Weights of a small transformer language model: learned positions.
MLP neurons of a small language model. Each row is named by its layer, matrix (down: output weights) and neuron, and shows model dimensions 32-159. Each number is 500 + 50 x the weight over its row's rms, rounded and kept within 0 to 999. Numbers have three digits each. A neuron's up and down rows have the sign that makes its largest values positive.
After each neuron's rows, "fires before" lists the tokens most often just after its 100 highest values on Wikipedia text that the model never trained on. A number after a token or word is its count.

L7.down213:468456425476467524566584471528466481520418451487441578479481579428459531514466477533510494476543560463428495474510484516531496494551445536502557457478484499457507487403502603468427502525507506479500474594508434566481524488509505451464492570589447462475425545516482562507579603418593462469518446419512559505380493492480499498487492379621507472517543479527487548426414565431498482489632
fires before: "ed" 15, "le" 11, "ly" 10, "l" 8, "ent" 4, "u" 4

L7.down289:518527509563467483451475466465575514515535498563443484557392547538576493498533500368590512535498443495440527517529552457470470533519465388544454531452495563459478490474363510518508455491558447431468504525490492533578517496396410462568566531502516470352580401602469396527458497515483468478572476500522456605570522447498466506406510457525553518570508471569504467547410466521439579508492
fires before: ":" 43, "s" 5, "a" 5, "ent" 5, "in" 4, "mer" 4

L7.down303:584546621555451429506519428480648492526472495516563483555518470462580518472449567521486490461557550569535531476491489493499501552464417608458433433521512530449409463454535510449475538479449566445485458465533502505426571539456532430423541449523469521466537565456568563524417471580498435578521572498486414514513473548515502592472437512492558496500597462522455493425491460389514452501378
fires before: "ack" 18, "end" 11, "in" 11, "il" 10, "em" 9, "r" 9

L2.down188:439505484560526533516513457608445516587499500467509493486496457499505507463468433576607469434535486637386499552430471523513475456494448552530596579533488618540427470514483546442465516504558359488568538440540472498492452564484441512558574506489487474516449480426458537453579485597495539444585496487506507618503503485422570522501445430467491507495480432453503421508553525440458524548476
fires before: "ild" 21, "ed" 15, "ic" 14, "ice" 12, "il" 11

L7.down28:428509510573502536426588395565431421435468587591545484497485477456473557571484481535447521415541438464509541399506518529489590532469443523466569560455505505499510502530508452489480460491429528445457552497560437554479458587555508515495568586387411442571524513535439504550429557494476511517520540497544410538479581500449447515461439514495483434455569436465500581448525433505578405547471
fires before: "ar" 19, "ina" 9, "r" 7, "1" 6, "3" 6, "4" 5

L9.down36:502574445363476538503437504544517498534569507437530488470402548517478407570513478534535437458512571495678469500465461530546454523460437406422470588529555522516478496421576418487531474380451514534550458496453509483455482545423560506549624495482513485475554508531476552405485445484469471537452533568477480444524516458508543448480522539489522542507474497528502525440567495497496498543629
fires before: "er" 17, "port" 16, "p" 6, "t" 6, "ton" 6, "ed" 6

L2.down238:501540564432540505460556405376533390417506403611506478472537490487512432418520513463545619393417450496489458497445452500501451534548510510580502441567422459515520512478494579380479482484499482446462500483491507523504522566618434556491503435502507550471460518521452508574476493567537526482434571478561520515480540470471590442489493493598536455484554474530541488484514555554453486573457
fires before: "t" 26, "c" 9, "ion" 8, "it" 7, "iversity" 5, "ivers" 4

L9.down250:486440564464445546513381487492511494435506508550453490544493512470500425548480510508525472524494525467513531554458519540479543437415441501490534535453426554406584403515532578484444498516520457538448483517469487505492578573467463526516621540443460557606530534499573602411411498554455538502434564512408577444542494528506506393568458548429531475547476418564528409488557449439482551565498
fires before: "p" 22, "erv" 16, "ign" 10, "c" 9, "ear" 8, "ul" 7

L7.down262:525539508494506443526471530450563488554523501500471498528501590504408489479638567598463448536507408453496483473515348477536507410518522440523506430483521506528510535450457544513586629544583445468552477521487489523508548464506513456508585432524527532502542483411514520504497512417510558596477535508466495484541460495433493527518532494487418492643409573440369517536563536466436549498458
fires before: "ation" 21, "es" 13, " in" 8, ":" 6, " (" 5, "20" 4

L2.down103:487513517529487435492557478407459467496419522491446463455475509532468461514532503490504586453452554528522494534408548607605458469566445488490512499533535484464465493613482615522482421507542522465522557531474566460508483500523562516528458568536519501422594463500447593545441463440439387413495434510506472403538544519523486532446441506584485447500497472521566524476503450538521493569565
fires before: "c" 10, "ad" 10, "ing" 10, "s" 10, "le" 7, "ed" 7

L5.down163:574446431491563489610499505577447467454514442562497485487494499411429554541444392514605498435563452522489402486450528493568509503512446541510490571476485540526475495467516483478548467534410386527571598540503498519459440564455471594405461515480481522529566524474557509401503485589563545498409468519495546530476552492433459417540494583500450472533509458463495500441503522504536529651471
fires before: "ction" 22, "ct" 13, "ition" 7, "ed" 6, "es" 5, "ce" 5

L9.down9:534526479524534533445469511437525493519513496475433530538453457514410418476542552448492510477355557486507546572493503621520540505462556565425581453396636444453474507509389575501451511385446469542519536542583513563536436469569580518496528583562542490490480527517477543469506496522570527535477442538451433454501503487371551553505541516554503491513488622534559538444464523547494543454502
fires before: "y" 17, "ad" 12, "c" 8, "le" 7, "om" 7, "te" 5

L9.down175:454500531573466462456506577506555406468440523439464556513481548517530462440533577487501509453477513519418506462569502580479430491476470587456489474529605459438525473499514435489551459550489595602482404506480407481486493507489555466472496575428505553535579512533473648562427511600475561564435534441480473533438538466553464412529503497491536440579445510463446509433454492531505580437488
fires before: "\n" 53, "==" 8, " and" 5, " the" 4

L9.down3:574503520439535486588477493517513453496484473455416460439430517613562431503491548484369464527517453573461508477459514535586438533404485507477497481439411594497529516600509476534551413546551534499548461601576510573414544488474496535481470559503495584529464526505416510412467425546523466577483574457580484446531439482464511552502545584508514494586415469556541505502511398522624565468446
fires before: "en" 14, "id" 13, "ist" 8, "erv" 8, "an" 5, "ult" 4

L2.down206:472476484530446411457556463559476542518569505513457417516529427486481504502521473522570537460459541510476548480543541562605471452530538422516512527490519514488566456417563541468544614498545530450496469556511457421428466523516585401528526471517475523469517610537554551467464416522501525470479538536478543465495540459513444406509475402553460448509453455365440481491429488562516500511712
fires before: "g" 21, "n" 12, "t" 11, "ton" 7

L5.down313:482497462494495450499576489501494455507536533531505603479580509496416474424639578495479589493521451475489531512502505499570420424522511560501558488557575527563479508463536530569491495544488426488559525458487439597500522533508466497479547546478413582440505447498381458554522516511595488509481501449454499480501573489395479462445567439578520550561503482542456350450540595472492551419416
fires before: "t" 26, "c" 9, "it" 7, "ion" 6, "iversity" 5

L2.down138:545469543514464518493518597395478520509531459549423519498515439436506385488564567438481543449454511478463420515481440559497520510485441515658397412547528492514488511501454455476404560503543517437494540480533468544499481567513465596565616415489516585462473526520475461565446478510444561480454593536542534418527557426500529591510470490510527407468465498513585499521565536494462477574441
fires before: "t" 18, "ion" 13, "it" 12, "c" 9, "ivers" 4, "iversity" 4

L4.down177:385378462494530536558414432516437538495472594476474514471543519463465494525483425463454483426481356514442511529510522538455525446574392506537439517453513607471496474497536513479548446518458545518459482543598533376510489517480543458520541497544498453492498439558511555451584519529568506450432495548517575552374454479494505600520508559572541584538525539490523475421482551479459437450398
fires before: "pt" 17, "ed" 13, "an" 12, "k" 7, "p" 7, "f" 6

L5.down32:615561409477465535523487511536492455602463419469527582453452538430532498503497514489467468551499436516459504516425480569423479407517455551485507558452413501505487550498530523525436569559447524400497437468539463511518403375574506456483588377488529459536497523545546513525673458452506418606595432463495464457466525495557517498410526529516534535499515479579571503498500496542583493496487
fires before: "l" 18, "le" 14, "il" 11, "it" 8, "ly" 6, "port" 6

L9.down129:489414481504506564536481492458518510420534508623431442468545489522442523490491525475564485440467541539442540463425469428494561532494519599506513365444507531460547483459473554552534471464517510464505452593533524455449462470663489471514516490606498537429530446504451495431442450447545542457491530448506511507512589527417509501459452515629595587409440575520514494470497560561551466522438
fires before: "ed" 19, "es" 14, "k" 10, "ing" 9, "te" 7

L2.down200:477409502493465448537432454513559494522552502537422551496516448462495553584522512495524486457514513462503520452532609500512508477511566507466499447450576447538573522524508487553536559392475483443513399484474414485458525500435504488522496534481656509495592508494392504480438417532642484533479428387425338484498557497506508490623549501558506465615496536417540531442541488521592542532483
fires before: "\n" 31, "|" 14, " The" 10, " In" 7, " He" 5, " A" 4

L5.down24:474476544447417485552524469499558562486521548465438538596546539459460519514464585508583460523521552507490495487524625500433485471487567541416481432471498538450409512563479435484409436467495537567543548472481545526465517549407486371528562513467498514594451545518588496393510560525536482526485454438453439484475566437573439485485510540477523531501426386495567525664519476519550388564455
fires before: "\n" 86

L4.down431:508485611419444603558373454478460523450456472500463473446377608524503517521521527536511468462491497477567468556486538504457486453445455536625493564428388553462494482566502522448579576492528419537433432575557486538490462516534463451532532575496394496516496503502560485463492570462522488431488553498517534456483419438554543417530498475494548479550415490528459440462495524479544452471493
fires before: "ident" 22, "p" 21, "id" 8, "ents" 7, "erv" 6, "ear" 6

L9.down427:473546526503430473515494485435572554490481500527449507538445492473523487513487526529429475472506615425469433544506511440442390494562419448553447491494440564460384510497563415446537544438498449504404430503538531445491567545444609553508572569446501543542486503606575538514457550623477442538509500530534544439501601533525473514503492483579485466522466431403558475554519472509446552601464
fires before: "\n" 41, "ll" 7, "re" 4, "r" 4, "S" 4

L5.down384:520407448509542437454605504515444538598445461532495499627538567474512490451546485523528546529517531502472475546434552526566499608509516537531552495469478561540460542513427413455496495459563456459514456455505515507605528410577522528488566559542470429338442539490464426405513527489522496495512585468519465455523533447376449612546543424480438500526562488439439421505533596507463478530544
fires before: "ed" 41, "ction" 14, "ct" 12, "ing" 6

L5.down123:479545523465522450440524536436481490532449473505585511479471452463461500421558532405438418601485525558513542557560442451546411543587521441576525500531514552589461490504603433558483490432499434601528469526495521507520520572493484456460605425404551486501460488492529456373558407456485551495518539560440550506463444478577479424457505511500527533481523600556450553424427516430491569432527
fires before: "inal" 26, "ence" 11, "in" 8, "ul" 6, "he" 5, "her" 5

L9.down282:449502512433504482536487437477581383571427473421491553493382508484459533513494468534490470550574492473421488623475532558544483460562504465486500507514481475511486536429518440445460512514543459467580436539540452529457499511439482525321567444540570511490551556534508526376459522473437510415511509525482515566453508582539467511493490489562558517481502515526548481470409504453601500540542
fires before: "her" 23, "ur" 9, "ect" 8, "he" 7, "ure" 6

L7.down200:470600550527485516478464537478526511517543464549499539472507598562475462492458504399456558471527368580483495471562512437521428522476464447504471503482506490513440522503594440481550468523538427471513569481461486498541471508492463532478521574468578545545553507507478469492538519471490450465515488513429583542542446486481419529479551586518566637575464571510542352497452411400580487467501
fires before: "y" 22, "ic" 17, " of" 16, "s" 11, "n" 5, "ent" 5

L2.down125:478497479459566493444510563491487442505469428451551505502565475514396441483478547473543533508452451539527498485456552492444502551316485514474419471555551503523557564464481464482473526460455483533500518524534583498548522479485476521529499550483479547570579613505387410582466495504529477501457540528476540614507423446501470507494483583488492495537465507546502466616429423379619497457548
fires before: "y" 24, "ry" 18, "ain" 10, "ed" 7, "ri" 6, " of" 6

L7.down6:454439500515446545522502467491515468574555473434502515592484551549539592364518625483466503479416571502525423437550511530534479426606490606480589501492530589377543524525561445507485534508553453509512493551508404476532369461509471429499543507457478534480484511516447513491560530596495541538529495498521509491482503525446466526485496490536534462520517509510457540516503421542498487405455
fires before: " the" 49, " a" 7, " M" 4

L5.down421:533403500608563546511495563527437516519506518395552453427492639545504478430477484503499574428498492484627430555494468547491530462515421544532558602498518516520473547487501573482494465437516404542503579403536476606424472572494437536572503521552460536400510486440487468454522500551469488507480518523495475512568532595392437569571577533488447462406485429490491484526552512542458504487494
fires before: "ction" 15, "ild" 14, "il" 14, "ct" 13, "y" 5

L2.down445:597405478459487625531427453449513526487527441460466442516447599581559484483430515497529515506412515562577433448471486461509506499408510491471481615529441496407595555628481605491486530532547460423539471485544434523450550461560522531495514442497501543560474535490511509583502455468474543496493576475417507450567458510525526504527445450460566560508491556515531444521432394425545474519571
fires before: "c" 22, "ign" 21, "p" 20, "erv" 8, "ul" 6

L4.down158:583498526468366509479482498438483491505552470564497511524618574457553537517506409457551485512518570497505462547582567546486389428510454490450441457566445567618449493483577449522546578541505501447548406388543487473501534501423517469429626489523486580450490438507536476480542537514498471498542450595528445571437490456515495518508465436480526446553489450514487530489572486487468510554516
fires before: "end" 14, "r" 11, "in" 11, "ain" 6, "rib" 5, "c" 5

L7.down414:517531488410453597478449558565491476490586605501529496502488424446515493539508525454470469499523491484519528517496533505577443422499518530479453516442538487492531444639536507531546497551523565488539436477594447457490539524488513555539490519457535422449472476507493540517396416411563405484415499463531506589491470440416482542564500438502469611528400510444409449499479521514489486566451
fires before: "\n" 22, "The" 19, "In" 7, "S" 7, "B" 5, "===" 4

L2.down51:451500441508400418548474438460514421469509513556531486472595476469516536598458580444558542520496506560529522477624509515441468459496544562530451454520478587452507504513545573517451493489556418468458465500569454443458557537553490493573514541440535463495515449452474559521526466545561428568477515391552434503522421437438421627525424494517475491499423487407566505366559515526445525477522
fires before: "|" 56, "\n" 19

L2.down280:500533561524486602462451403534531561441504495559582547460440469416517509604432542527511550488475499550472514416535463577487600506503510510493535475566405509456488510461539480515495532475449438406453437392559540347445529528536511584433513528475501594482555413463442574442511525520570527514463539490540504502451491503511458551456561502478451464555501449385540519406490530560450516403438
fires before: "|" 38, "\n" 10, "-" 8, "ong" 4

L2.down213:512559509412401505522516498455570502441526456452537507534538526578505588571492563521507491489495569586540465411555522594496427579467441440460408400516432510503489519464554452546566530521500581548482430465547568461378542488500501423447553497515567490451495488474561465555432469571540479474540529603466456631487545529462568445482422520573503460479450560467507511551481431412501493457512
fires before: "r" 19, "ack" 16, "in" 14, "em" 11, "rib" 11, "ain" 9

L4.down36:449506582517558537543443496446526523489476464488485522473513439425526528530584487534489524437470543507439455447505506412478555476535478468481557506525514440466526454511477570569451474514580499461535374470506467438463480483479454509498475369450520599544532494406493513552507564612494583547455495462556517579489492625465466577531456465495480586505401477438518506346543585637509493508405
fires before: "\n" 57, "-" 26, "|" 12, "|---|---|---|---" 5